Weights of a small transformer language model: 587M tokens, 4479 steps.
MLP neurons of a small language model. Each row is named by its layer, matrix (down: output weights) and neuron, and shows model dimensions 176-303. Each number is 128 + 24 x the weight over its row's rms, rounded and kept within 0 to 255. Numbers have three digits each.
A block is one neuron, or neurons of one layer that tend to fire together. After each block is what it responds to, as a language model described it from the Wikipedia text at the highest values.

L10.down402:123145136155111116151163143086170119135127147149157156105122113125135126158123158147067153114112128180132128121122140124162110153160150145104144115117126160066148116117120105151145142139124147146111143124121147117107149117110133080150113100136114136130100118128096137135094169153131151139083120179111123158132130113131130141108170108136090114137103116118122153133082155139129089108143
L10.down2184:118139145162137132177143122163149147128164112133126164111120139111125137167133129149089106135115147151116129129126140125103112109172129159103162123157112143114152131121152111118119121148147167114162142118149144118152101134107145113151116144128115133121067109145154108169115164154112165150102131172073088152114098138127102116112155142112153106134119105100134159143113182113143119114107
Description: Head noun ending name. Final head noun completing a multi-word proper name or noun phrase, such as Information System, Railway Historical Society, Impressionism movement, municipal election.

L10.down986:119109176122120130091100144125137143113123144151155095142085102118196105145123159122132144115102149120122150101130142118114106132126146142130136138157074099131110121140132113117134124134105131093146104115147158107119192144160126142112086156159164124077132140121133124161110145132143151162103157175113117123153116129110148131163100089143085110093136074141144160128112108153170100132063
L10.down2258:126118179151138093099135143159113132120157115141133114147096146149139135128151135127118126141154135107093096149099135099130124139109159130121125128119135138145130172151129142124122139160134118150126124117158137143117159090124127108078138128139116151152117098143098120124163149136115151177110144131080133149148105129145135141163123152149096107097099125133121152156068112134160150131110
Description: Process and structure nouns. Suffixes completing abstract nouns (-ment, -ation, -ion) such as treatment, discussions, dissertation, plus whole words like development, design, construct, region, structure, often followed by of.

L5.down990:089101138150128147147131092116133190135106210139127113124133164090115159104110113122139130150157132137114151087154151074102147138122128121079038128128131124101115102092141120134161114155139111115133168124147095150113122145144142114094115139103154095152131124167124109138101090104143151139121167125138130143109129134127092110146109139118117150153160119138120114152157116119152105124151
L5.down1274:099051134184155111147120099128183151121122176107104151125097130140137154126117126126125150142154123116093161118144114124136121153165095115105068124127150077095111121127134142116138119140130129150133168128154085124104130131125145119142100123159146107139104139124138106149100145145098110146143140133114135156125085135129132138095129096129158113135141118130133138174143127157137123149131
L5.down2241:100174158128130116159105131105156139092132236128134140161104132158135119144115167119152109118133150154119169110130116137101126124096151133110120106115116121121120091149141125120134162138091144149098122153132087105140151147113230115131154129126160131136093087172140149152079145113109122154130153117095122193137101119130104038151111104120129123117095143138125132172156107146126129129110
L5.down2371:141149156105136090112125142117141134136133158088093115081131092088127109131138153099106124080068164110132150119132127153133096125152118076132107133112120134077128101126090146150192158148088139097134173077153144128110090109121116081153120169129101125119097137127116095095144128145157121120097124181146090153097103076149115097135130127126137126149145114144136099164152153141145096176160
Description: Label-to-value separators. Colons in infobox fields and pipes in table rows that end a label or name, right before a numeric value, e.g. Closed: 18 February, Water: 0 sq mi.

L13.down176:122166099109138138125129159109159126117134104156171136147090124109099089076096140120119153141107139153146159122070147130150103104123111086148133143181112101149180096157106140151134088127142176111116124165140148096107095124113127075138112139161072156116149125139105161143126079115146126116111136136116119118136135119126125108091161139138142118138121153104125084130076094161121103144090
L13.down470:174147145130158114133150091082141182125155140096103179094125090127106151153147130121116111099122137114113084150112125136092113128124130166115136118159140110100114110110143141141099150126168115110098126097072148125109093122131108124138119138128147099103099168123175107122103137114111109144093153099128090104157134161137081118136145118162146121129113130189122108131111139121148091184131
L13.down697:090113118101095144134120141106123127144111121137121152193137085128108089127078100123117119083088096112112145115139095142106144124146126145136080154134133154135110172142135124152099117144159106135129126134126162142108120164108116129122173150107127139158126091111137111114075179120153136154128111144145111156133127183113102137155079140140115081141167149134088134147159105129142147155126
L13.down1151:109148136104103126145144149116181121090152121086145117127149115141106157112110133106098148140164104074125109123094132087122136143155111138135076146079092113139111101137155133089123163148121137117128100137125155124120130147119115133099133097138087107139144136168075126116113122151139136129135163127100106155162119150111141123108182128102154151123133100113140115101101161139164150130116
L13.down1176:156136135099153134120142123180117059117081122146119080130088134115108151145118116088092140153124103121154158138113130096150143147116084162161115078111141130150127120131104110124124118124141154125148144105124110125162136133120133142135107136108059144112112090134141150160138129094106130124103189127158128127158101144129168098144149125147155126162158119131111078090172152102101167126149
L13.down1543:135140118178144167135169124098132135126132113165066117091105137104112105144166118147134149142121150140117141130104181065125108124144135123119142109099123120155122114161135136144154157104117140132118133067136102101177126057130137103127158122137157099110120117154073148119086092136104164109136094095128134112121137154094145141165164122087138137137131114165131142134131115130120113133124
L13.down1934:115110118129136149096126149153114151154177103155112164154152124123120147146137097131117149099142121104141126173163157147139126141074153149071116136115137142133099093139139150104096091142128122087143121090116098092105099161100132088145128120164121157157104129107139155115092165109169072107083090102089122202148139147126095149123138107167145147134138165146125108143146129099111163126145
L13.down2510:170096091116124117163111103119117113133162147125118100122123114160109134150112087101129114137170094123107148181130110164149123142125148162114134150119125109146135119084125115124146117147102138158088120153156103133139099119136136134108150088174156151115089123156119100151105128149113114112060118090181139131139155133091120145127126118118128137093119146169118114136149151132125118146130
Description: "As of" dates. Mainly "of" right after "as/As" introducing a date or census ("as of September 2019"); weaker on mid-word pieces like Lor-ic-osaurus, Al-ger-ia, C-ult-ivation.

L13.down30:149157121142115100147162092112157170105164123116096089118131122164073069097133131097095126102170121116127114131163104124140158132127135102154119156109148132135140079144139126118104136127116115115125091103070099167135135138145102126125153135113099126129134128119084124112116172127180196121151095109120112139128126103128153097126106131095121120114136122081110142122151113171121115125167
L13.down700:115167155124173125125108091129112157176128163114162133087123119141100111111151158113148144136132121139141133062134163153136121107088087130094130113117103099117124137091122087144072134136098160183101071096132072139122132129146125111115146140154138169130142140133127111124105144088100166169095199143093084134123106115141115127118123121174150084105125152124158153128130129135157117094113
L13.down1002:133127138121088107148104092119174095095176164146127093119096157139112120108105087124115138118130115115152127160073137099119137176143114119137141122153104111111167105131137097108157090148115208101148177166111123091116172120164111133121109149095160151164111176133156113124120099146163117113108154170110084121129108113130162126110105159084127145103104138115143095142129149104132114133106
L13.down1193:100135100127127128156126149104112151107122108134107143184143121145115148133128083155155095111113118114162125139151114134137125086174115169127106108141164155118089116151182130074116129147128076157170141111139123144097167093105127157113139113078130147113151164116071131146155125100122140122102096155067202141124147098137139142111144152156136154119115110104135121154154137089106113120107
L13.down1875:159149141133122136061126125160163111138121123134153078143159107134143130136130116122123135119153135148120123110139104123099138158118117096117150104153188157125119109104107100114140097132084117113124141153118136131135054128132128161172160134136160093145126093149157139167108161145139122141080139184107092139107160144135134098083122145142144131111130144138087105114122128167080154126161
L13.down2044:143076148146138097161145167135156128115140110106062130054139135139118129117145147116095124091127133141159096117098128123131097145149176141151176081099127105115136171126079094129138105118153089128140068162127094120116138152109118177156152170135060162110136156136119136114162146129123106150120109129115117085170156094147111140173112114158137125118129155162151136072118135121120132109124
L13.down2208:172134114105107121112147086144127126142178106117143088139131124127103114124152157107120080118135147161102146119099118148128141154110139148159129174089147099096131109114123096147129101142071119115112078127129094153127133145136120149162175164171171144138147152115141144136107122103100126153111153123154122135116132134112183145126172119139127134139138159104112070134123184136111154085138
L13.down2492:118098091088095119084093070124102104127138114119132129120122163143107099132121110152142102120151112193093127159131093118095120128124151142080131124084154140121163143161104117126114127166165122178112142128131101117116118151118118154132148128171151140141160125102086137077160113094111116112142162137115104158133158157178115137140141105131157081164138115112139113098143156119121141086165
Description: Early word-internal fragments. Short vowel-containing word pieces that come second inside a split word, right after its opening letters, in any text, such as ri in T-ri-ple, el in D-el-uxe, ul in amb-ul-ance.

L10.down1334:169169141102108159121118119155181133098105135147133109168129128161105116141096117137115144115087166168139136129141129127154115164109116120149091109147153165104103097120106125101125119106123137157136150156125110122131136126158096126177120082138146143115130131117138117168147085127143144126103120209130101142121142161138153111125098117143155141103121094114105143141125118151121158124139
L10.down2473:094211137105162068122119128139132109087096114092103142128158139136134140178120130133122150110104130114124122113172095120142116145104112145148114098163159113095142144144117097100149107184141154145130111107146165148142122102145096103146116115122072128094168150123142124174146151106125133112115160134057110119089113155122130106127120111172097136071134130136095127168127121122118117145135
Description: Word-internal "al" syllable. The "al" piece, often consonant-plus-al, early or inside mostly proper names or words: Valentine, Galicia, Halagian, Balan, palate.

L13.down278:137168130157090096147150107149120121124104166119126147123139118144161152154102146082109115133098125190164156182142134115153058115145140161144142115138115133127188149110138140173126148152090106111130114129109145143129149126147162126137099082146154103100139114128144122142166117162098123117149133128140129124126164102162135132120128103146161126141111131123116091119110146104110126169159
L13.down476:107105176157145159126108074128105153111153227183170161109091137115121115142167121103089133112156109113137119133094136128090114114105080158117154134137095099107130159097138086132124125124102151134135105129145142148155131129102185124104146105086157099122114151127139085150130102129084116119150123159114120174154114160147151130182127113145130114114141127162155176134135140111107122158130
L13.down536:128117142122106169171072123119102152137121162128113095119174112090143131173105171104089160086144121155159140133133103128136157144109172128108117100109124141118117147140117149120118142121064097112097157131132151081122109157094148150150116138148107093143119153117103142094098163142120102086146150097120155096115124137119139140090110108122167123154113090116141083138146163144160128143125
L13.down634:123175160128134150083122148101113160151114213109082094125125116146129116132133156142095096145154140156150169089169146111119129175140097112137110105123141156131120084098129100139120166167150117141129146125094158140126144129140180117157082118068116087119141151127124100109119115126128118099154147113136153156111151138116130152102117132099095144094122123162114112154117145109079147135150
L13.down699:108123123130140139156113102129122134143112205100128139106123121115153111134157134145077098147119134114135151108161136127160137103140121141122130126163119134116163089105125157163145156109099136137159083084173134153148150143120182110125118112094142127126093135123121098117153154128137170172140095132090096142137181111123101133166072120128140119119122119153157174153141145161107116126132
L13.down806:108147145131108140144129100104151158147170237113167144133145109086144150154132131120110142135133144157162135143125109090110114114133128115143110112127125125090156141097133171116106117132082157123136145114111137143121158147109185124134099142088097118106091126123138158142163174170093101134163098160144097134122125113114133127121125132148137101131139160128132101116153136120122115107129
L13.down1063:147106161120112117157132131148179142134130228150147135105122123095108143119172122145134130120101177111131173132156150126109131101154137118121142113109167145184141141078143157118128155133110144115079109119165099153145148098129158143136114113072102129119133111137142109141123131154129115121160098160129153098074093094137157137131113137173141103120118105153144165160130128146138120107149
L13.down2268:154117158114139122131123079111126117104128172130182106125098105136134140153144138153080144129081136158107147160127090078124152138141132131148154115092090095097145087068142122161137131174115179159083108134151120169119139127130198102119120103094152099153101129101076135141142089103162145112107138111136146174111125117111133153082102154147130146100099134176094154117114109135111120142106
Description: Cause and accompaniment connectives. Multiword prepositions introducing a cause, means or accompanying noun phrase, strongest on "due to the", "owing to its", "because of its", also on "with", "along with", "through", "using".

L5.down899:128132162119152123127078137114131115158122069128104164119142144119119133164167117077106092151139110112121125163161146135109142144126102159128111140105183096139120139128136093164112103119114115128141132141125127137080086129083143110114153115098109124161166123126124110128164113090159152121133117165160145103153157163169107129142151181098142082156142133088116105120123183162148132148092
L5.down1780:129152106138132139142090123125137122159142133121118127109148126121121166147168106162126165088136113192168131111141120111130103166125150128111121078106144145102128186110158134146103126118086130130130120141143164123132119145136163109119101111111148172130146151115160148157126121125096135124134128083121084137060114157143124176149176101137136123138126122090134083123113083112117137141152
L5.down1892:139081125122110147142129117128185158120148095152120156131136158143118150103161112120117148100079084142107154114135183148135126116082056123120136125079133117159090163152099093141133104110134112170127145158123108142112098135156166140164150116152113136119121166114105125154151129114148110178137093100146102123123106135133107125142173139129154156169129091116121134121127107195113158151131
L5.down2470:097120133120128130111121135160134156130091093161095162120152098169114106104053151089102142084171107122122138102128109143157142151130155168113133114090151114137107187120138131134126134118144117129109131145109112108120073166120193139152127141103125177110169117161161149104160083140131181146099132121160156157095144133127169135154150156118181142108123135123121111096149136137080125092118
Description: Verb-linking function words. Connectors right after a verb or predicate that introduce its complement, mainly infinitive "to" after claimed, appears, seems or threatened, plus "due to", "by" after passives and "resulting in".

L10.down2185:128121123137131148104131179136159119071143140155110141098149098137136172136111115128107126164183160146118168144142146127150117107079096117137097127115115133129154143115126101151132138135115122140105128113126097151108179110096197094146130086148159114103127111126141142114141116117094117126140139126147124156100155155182114150154109104131149072126132085135118085122082151134146130119139
L10.down2394:134113163160097191092119169138153094119139155121141189149149121145156130136079154137096137159089120130125135149112123127105151169140101117116134119153143132107122140132097079158116086188133159114108116134107113071138135122146145099156148115152132120122152123165104146157176149174149126118105100093171117147166149149151141162142152099122130146120114114147135103122092081166088119132152
Description: Prepositions with and by. The prepositions with and by, often plus the, a or a preceding comma, linking a clause to an added detail: lost with 3–1, succeeded by the, a player with a.

L13.down15:144110143094105121144109119072137115125102143124104125113140162138124109092080119143071124117125154116109128087162141116164145116143083123168124153135134120137069144108129119153135122139154129131137135168113143184110103156134169138138136100139151133138129132098141127157128134132123134144113152154134149099134138135154104119101113147064153131100116138154126090173102146125147144124090
L13.down27:114143156124148145119133124109156121106130080116119138116115134126121184075126126111134110083118112119153086139193137140098144153123127155109125149153132187113158128123127160136135130074133127117142124127117156137140103164143100109144169113098119124178109144144197158158150158156164104143081152109105157103107137127137106138121085111132108109156146132134089135093122099103141099111092
L13.down89:124141189155149136124137149101096157116160155170132092142158169142131109136104134139095138134134130101119114143102131158124106126116119091119106127124076084125162107123155119154129129144114135102096113128167094123117126117100102153127132124133145112090102114115117125101130083118122147189151144155106119131127115099125145128160124099125144101099161109161139129142109133158142140147126
L13.down1049:138102123153094140146141137086171114144127152145095123121120108111139165151125112151068142107127142150104131123163145128129110168137120139098116105110120090116126134141107113158127140161154148128092125103128096111089146131104121109120142129150162098121100149131134083160096125121163125178096136127152088148131109092115133154115125098155126146147112130144132132092146108162125159119112
L13.down1563:143132148128078122114143133168139162101131140123168121106091112148122129132118115153109147120117162124122132097135143145142070152123129105115132095107165104113141085144097043142126093124082167116102121098135113108139154167113140151121079132158116166108141079084083099133120142143146113112133112160121091160138142112133115114086123148120101111133123115118125162134113124124168114107134
L13.down2166:133113132131140118152105120142131100162160150102169139153089116119166122134101150136117142090092165166118103072139125154146093144129166143108110195080150116115107142140106135145123102108141151102121133131149125113135128166147099112090124113152109171114110158119144112138147099136146169179119151170109120137108084111125168151115102120129124134127100161086098112123145162146117140102140
L13.down2257:130129126141123098146106104125153110093100156145191148109071098128091141163128147089096105109135150095089094160119140109123117092105120120129149099185124105102127123143150105156115140158141153114151124117156146154133115080116109099146100150145141112115091122157110114114099146142112131136139130145114133146116115119110113111103115130125120081137097133120163173150092143111163114144128
L13.down2524:117167110166155162109099153127119113156140132158138080137115151130145134154151150154119147143125135116087120093097146123173142100096118132100179116127160138144050094144128101151153157173142113148144121113188117087166100133120138113185160118103140156084132103111140144153108136124144118131161104148112101103106158088225115067128114133129142111100119116118156107160145158138137130133101
Description: Generic head nouns. Final token of a general head noun for a place, institution or system, often following a modifier, such as city, town, area, system, government, state.

L13.down423:096132117068096114077136109137163167132113138072117119122088126152144127134124130087127122127116119123141126153086126163085112114121124145107125118151129137163136160187101116130153111174123116109109100115181107119145089080148125124166093090138117137156104109124116136106171102118122111102104157141106143146139139124084122148131107126128134125138136119162116168114099132119105159141174
L13.down1104:106122135140109161132128121125144128143151190107139134155129139154137146114101170104149099104145148149117153070145186154112116127146140093132046111122174090122116112130099091156126088162124136140111133159125099148127151188141077110123100116115141096103116133173143120166051098128132128135123163172115115160132129122153102129123127134146116117119159109117110137152177140118165110121161
L13.down1117:135131138125078116140124101153134103140102158101127149116096131116102087189121138144118121097142127162170123126114082112133127159103112178123149142116106129129129127149117111092116167118117103138095146053134113127150122135128186103128146114151126155113123124148124158125138078131134105128100140123119075194148132165150141086143126110133138117138128070132137116164135136117169108107131
L13.down1132:151153166127126123139150103092099133095101154151122113107142130134152109110114150126116129107139122167158110103123164140127090135120116109187106101121144085133095152143099105129153116133078109183118129151131118111170133131133103128109101137131128125133122108130183152167158081115085103174121113135133112126139116116153101146144093114146143141091159078145099134163143141162134115147148
L13.down1146:085153119119114092152103131109111156148092229151138141146148178162171143121116138108159093095122125128114102130160112161155115120121109155138095122153091127104139130150097112151156095127135164178146145127129135156116150176096148127121132153127162151114109157130110144148129134132117133158138125143142132132085115129124097107120104106084133115111139108124101125148157116117160103138133
L13.down1338:121120190115133108119138140138092129054124127095167140116123107125097134100193157107150141093132143118146099142122136158139096147150122111145122136147149092104093122112120119110154131125129106086110129147131158156118098171145142100154098090125154135143100134191139144110153127113114116169158133182094090129136121148140142119134167140088131128131161135140126148147087171133128115187141
L13.down2397:109124172104119112112119104114119124145085112164125081100118105126080183101087153136135123156121154106160107109136116133147118070124089153135131124176124091115131119154110154122201120065148090126163103166186130148107126122148068120138117088089142127161179110110109116144113103105126133110110108134105119136138092122130117139134160176111145115161116135129121131126131101101119110144168
L13.down2413:138131144154119115135143162152103083134100110139086109133154165142129149075118120125172128111130094132115135113111157126148124130161083084140120130116148145188123136175115119107151156089127111105134116131154134120144100131118101107156124089175129093152181094155151138136150143107135139136124165115115136105148141143159127114167125119146149118113161147100090117141145134139149130113173
Description: Separator before a number. Spaces, table pipes or "(" right after a name or title, often fused with its last letter (Ubuntu 12.04, Venezuela | 5), predicting a number.

L13.down443:141163158143144133127074157100118124117121102150111123105101112093117065165108139117130110129120127076150086126120159129129104090134128136129105157090145110132088142160067142109126170086167166141130194106122081129131168125141118123093096153150114123098166132080107135081130107127091122154150114116111137128112142108140093137129120099089124126166150140165137129088151148149123136164139
L13.down755:087136155159151138132154143119127136121127150128092129151132099139130141108140161097096114130108130114141145151114147109131114178084113111093123138123142088125072145120081103128109148118129127108107109171149111182145089121100134169105098185120100164103104164122122154127138130157137163168144132163127102158123158121141072117159147130119122074099140120106131110135174137149143101134140
L13.down805:143158166094152143089121138151133171124131174158100134107119114132132152136143163148112105159158150119157188126109142125118103110125106152154145110106090141135169096116164141143152141123107148145094111067106128119094132140145113138086098128094189132129154150172113119132142204124132138150103127135153079161158110105113131109141118115147129126098130085163123099129132106140151094148173
L13.down1107:120123163138122127154125180115141125122144208150123136124100140130149154107085128136078103154136161171100100105168140135098120142132101152134089098154118102118140152121115101120134141175107154147151121119130090127125132123110134109128138147157140133131096139123108136149135089160126146165157138151095061126095115118115150141134145104101089115138115144133122159114146137123135105181094
L13.down1978:107153098119131150145103102116136116147185182150144137171145127127120129153102105101136148109172153126170111135149113090146084157118162125108128146130139124110120140160155125116118117120139089140149109146104143127120145125148153180111141117125144094130090185099113143111088146090090141085088101099105100136135118132152102109120144124103151121120102039133147132141148127154140112105137
L13.down1992:140125165130114154101160147124100099115116147141101159123119150108163097147124141094165163124117190133151115157075152149125127116091113135134121163133160114131113112118115152146108112147107133106133090164127169146124143111151119161138125132094139123138125099151156113149092109160163115100127159136131118139110143120105119095079140068121112087111141145127161120105142154106101139122117
L13.down2012:114141172133147136109167185113133116116116159144158170118121119146112128129171152155114138122068136190162097122146138143128137117129168146125175145136086125120106131138092112162132126078091067111108124136132136094107156150131114138098079116127098162110135119129161132142138093140110134154109128138159149157138130112062157162127101118097091119152080141225134125130140108118128144132163
L13.down2200:106115165130127137165161164068122147100145224175123129106115078132107131171108146168103154142138145131126147139099123116097107180144088158153129135116138127131145117114159139121119133158103163100179154129094136167137146106141179134142076139101129150086101131133129099065098147126119115156107150153105092160120112091151081108114114099087155120106115088125129108166143097132129110136135
Description: Word-final completions. Final pieces that finish a multi-token word or name, mostly suffixes like -ation, -ology, -ity, plus closing quotes ending song titles.

L5.down824:140125150130097113131129152067086094146150159122115103103162173126137097147156128132129123135109146132119138126091197120151126160145117126103118114154143074113075179123067124155170122134105158068130172132129128132169120123153100137125120137126135173092147170122136146149119121137129130143136138131130109110102123092185140138137129135140171135133157130095165123139119123078107120140124
L5.down1545:147124119155115126136126111151084120127150105147133142177129153122150133115131100121114118100146118090185150114126155129149167131138153095112102111130134111126097170123080110132141102150117148160149151137111107121126105148145109115102129121137133111117096147145130171142103124133131120139143079115103096152115166085138142188124151120137128136128125127102098152074158072093122151145087
L5.down1680:172104167146183102091147121127138085133164114130085167154149125147145121132149124092109131110107089118149136118137125137127121113142132135171132127102086134132113131130162103150112114095112129160152094145141112107123131125131165135139102115089131095147122108114161146076190100149138065159167128109121096085125159164150101123143134140121177130109145093095123100154110109102064098132134
L5.down2043:147146170115147175112156166102143150134116159106131122140120117172137091106152150122116124142141138160103149115126084111179136132107084138138098121136154151144159150147132142139169133139154159175160145086119094133120105123138123150104124140130151139120129114116124130154116134167123107112090141096127062153116150105105117155104135074172130114120142105148162136126123144126102149075154
Description: Christ- in names. The "Christ"/"rist" piece opening names like Christina, Christie's, Kristijan, and Christ itself; weaker on scattered word pieces and function words such as city, to, in.

L10.down1240:114134096123128101145112136144145144091143151125185139112093171096123156167138148136142129173088142141093119115108129108133094091141153148126136116151125116152109113144132114135095141145069132162116111118145116130120146091129163134116148113120138168115102098103145146110106134128117081149105109161047108118120191164122102133145155099141154091131124123133131141157117092104131126127113
L10.down1264:123099152115120106118092188125133133081102139102080144131095133097126113141124130150171116155148127119108129148157131135114102123161142135141102124129105132137132109157133166109130159167078155114137113147161122122140127092120175134137143140125101118093122137104136116140105114100151111138115141134086145111075122171113105133193134109131137115080117134089128136102130100114134142146101
Description: Preposition "in" tokens. The preposition "in", often merged with "the"/"a" or a suffix (s in the, ing in the), after nouns or verbs, e.g. groups in the village, flooding in the.

L5.down455:080161127088108145160119151099100148135115105112149165129111156078100159129114133164114113159140086156133166114177176131107150114121159103096138132162171105123132131104103132097125159098151133121174124114150141115150120094088101152128139099152130109131162141143145096136122179082180170098136112174087156124148160120132136150120153121110129128090142084149120141129140139128113161146155
L5.down911:117123141130106131125147117115160139136152109139141146114177153084119098132119119127135161106092133083120155113120111108164188089187084112115097133122151098118157134117123132111126135137127125126123092127142095149137175094127103113154148096113103089119138149091152157124105072144131164081141141135098103113128142176094113117119126084100176123140170132107121144146098111111137117150080
L5.down1311:161082111093157128145086086164124148127168125158096123144102115091147119152126113145125145141121093097147123138110125153128146125158111130086153143126105132154122142146170120109132138118160149147136128156146139127135132145109143108164138140149138136109131143115122162150126152104072126121111106120079098095099142118106156112098136119164093156107144171115144138144082093175078153134106
L5.down1790:110153150117121143139145182126147149057090175100102134097133158118129162127130129143153161098105091113134136145146142089156133138130152118115149076149147154116159154113089107143157136131168160135151111132132148093168157183133133112131137136132106090118094134110134106116114117129135151124148146132097119154108075114092163130151149143121139079129121082141108154147127176107117115208138
Description: Mid-word stem fragments. Word pieces inside longer words whose ending is still to come, often verb stems before -ed/-ing, such as Disc-over-y, occ-up-ied, deliver-ed; also digits in coordinates.

L5.down122:139154130151123163109095104157131129159103112149125119093094163159161169146142134114139148114114084152136134107170148117137102069098150076127128119149121117165091205131100092141140042143118133166140121149103114151120128121125118123152100171151102168139107142116136147100106133130137132124129133117159106100115117118141090134176134122104141086108134124125101151127094147185135102141124
L5.down892:121145112090123131075091142099130097131125129122100172110163184143102100103060131099126139136139124133133134130169124155125152111122108142141109092122107135116182127142139168117146099088143131099092106130099139144123107151130139151147175124127136127119130159165110110105150108134143069132104087165138170110142156161130117159136125127144125140152078133128098168130158155128107117141107
L5.down2112:109122169101111105147125144126150076164203129143133113121132134145090128099083141077124162129117120128111100101152125145139126171135138129151089142150150095142109079103167139091148058138090152163121150121152118074123117136163142157106148108102119111146122177116149119114118110146151141124135141136111102141115121124127168182102100140140171158104084126114147155113140142105108122113134
L5.down2142:116134149115127117171152118113138091149170129142109147095084147153121133085095124079112158104105130110160104109124145163127129148137137129144105159158124082142117094107128126102146033160110155137132145119098121124147123114145138158113137136107143132122101181113144154145120100143124105133128143131120110139085150156161126187143079132126162175093098149090107137122124132117088124087124
Description: Capital L word-start. Word-initial capital L (sometimes Ch) opening names and titles, often right after a word ending in "a", e.g. Laidlaw, Literary, Langley, Challenger.

L13.down684:142131134131113143118123117150155117133167100112157132164108125105196167147105087149106124106116084140128076124163074096118150177124119110096140139175144093157109116134110123073122170121150141107137179142119166122121109125144131121126122117108128127132139101159138150155148144150152161153090119127132157131131125113125117138138096119127136106100127106124150130139140154167165121143127
L13.down751:144105116139129143102131128080171159146095124150148152111086163136159136131142141140117130163111113136105115160135123067134152119132129148132110105126138108114101096132149122122152118128116113121128142108129153127150155128105136118132128168128133125101115132114136162126111119142163143117127114132098124118118123135145136104095146095103115133103134133125099117137186149134137146163170
L13.down807:164153156145154134140119126122101104097102132112156097179118158143152128146107169128143126138135168143128102095118141113140136131093128098132116108113102130115096142134122089135156119078121128161160131133141178116163143146130128120128136129169139115088173128113114125137152094178107165133117112133083128132123122159143163109115162131068130119068113106151137138141125100147158112139167
L13.down847:092114156135115120107146101132115127129154182170109188182130113137142135138109156185127117112127134107108128160089116162108138138136151112097087102155121085067101137184142139075109138136139143092121164150117130114141110082144110107136124125086141142125120159095109135098143142112159145155154131143087083151146115119132122115150124137137146119102121109107166147162149125122139146161144
L13.down1168:107131093159133081176091132157136158115144104120122134107090148135122155160145085157141113125111162134104107138080163114145088088130143124133122114126114104117089102166146112110097166130091117141115139102151094138162155099169152170105157091163139170117089127096150097115134147150159114067117133165075102140113142144110077120155149158145152112120126104075126154144134143096134159178141
L13.down1438:192101176137111114115133126141157127136171117120096104142107097090129126123080058136072142146129179124091092172121133108129173134101118138149131139132147121094128121103096172076115183160151177085135177099117119120135110078122184164107128113125129137100141132131140129130135106154182130140141121124130120141118121121097145104140082171113134124129090124106131143161134116097095180123138
L13.down1750:128158093132125092168101135126146157121159184124144144161113152087110169140137128140128137137113155131114121133072165097113120118128144092149133126132143099157117083153166138117087158124092126156134125117161132149146143126157173150115195116115142164089114141127166071101148107139131098121095106179082124149122150145109096119158164139146129147125098110085096159136149132125127154134118
L13.down2126:115087131156155184108115158167111127125119149199169125091116145089157145154130121108112094081139127127093141150132126095132117147096104110142123104143143146100135121108139112091161127146135170096138110134131105152106119128147120114128068122120115131115148096121142143165063109106123129107101148082114130108094151186116122133167112145141123147138150181103166176168088133115081178189105
Description: Family and "in the". Fires on "family" and kinship words (daughter, granddaughter, families, Family heading), especially "in the family" in taxonomy and biographies, and on "in"/"in the" after nouns.

L5.down634:121152140122158134154136151122129139117156197118163105129105093109130148138130115179103138074147128143156093130132116116112159150151152161117100111149128110127131178170140125174119100129129130121151111172113091169131139157109093167174105138120144107125127112106147131092116145136111131123126133119141126146124107152154130116161125122104126095109154076115130143170171106120101148158113
L5.down932:169157171125122148122130150135094102081115125093183127113149136111118094141176092118077085109118169163107162164143131143133140064147141145123098143096132160108090142112121138137120087130127111107109148155143123126120102158118147127137107145145126175138149085097157122113129165104122115170147123128142138165108149108131086119138147084132131201105143120101134140056124107108097143117146
L5.down1016:134136108172111085160152131112142130122115194175123086132142131135126101135102105147114114114127147101139129127089088133125137099116134180063160148170166136145121136155126129141119120109155151140131081115146092145136111138110127155125127124105140123125121137104140128151097150165086125140124122094085114145153130129152093104149101158094138140118111079172133156139165100136116114165155
L5.down2543:124129167140144110104143157171079171103126128088162133096154134109129076134132117122069068131135141142100183141140154119121120091120160107083125125113141171106135124137113145100156109161147133114137152108132120136134111158152144132123085116128114133147136115124105136090098139145119137157135150133169147134094139113107085107152177076110115161127145141073165135105151101090099095125132
Description: End-of-title closing marks. Closing delimiters that end a title or heading, such as the closing quote after song titles in track lists ("Play Fair") and the closing == or === of wiki section headings (==Research==, ==Notable alumni==).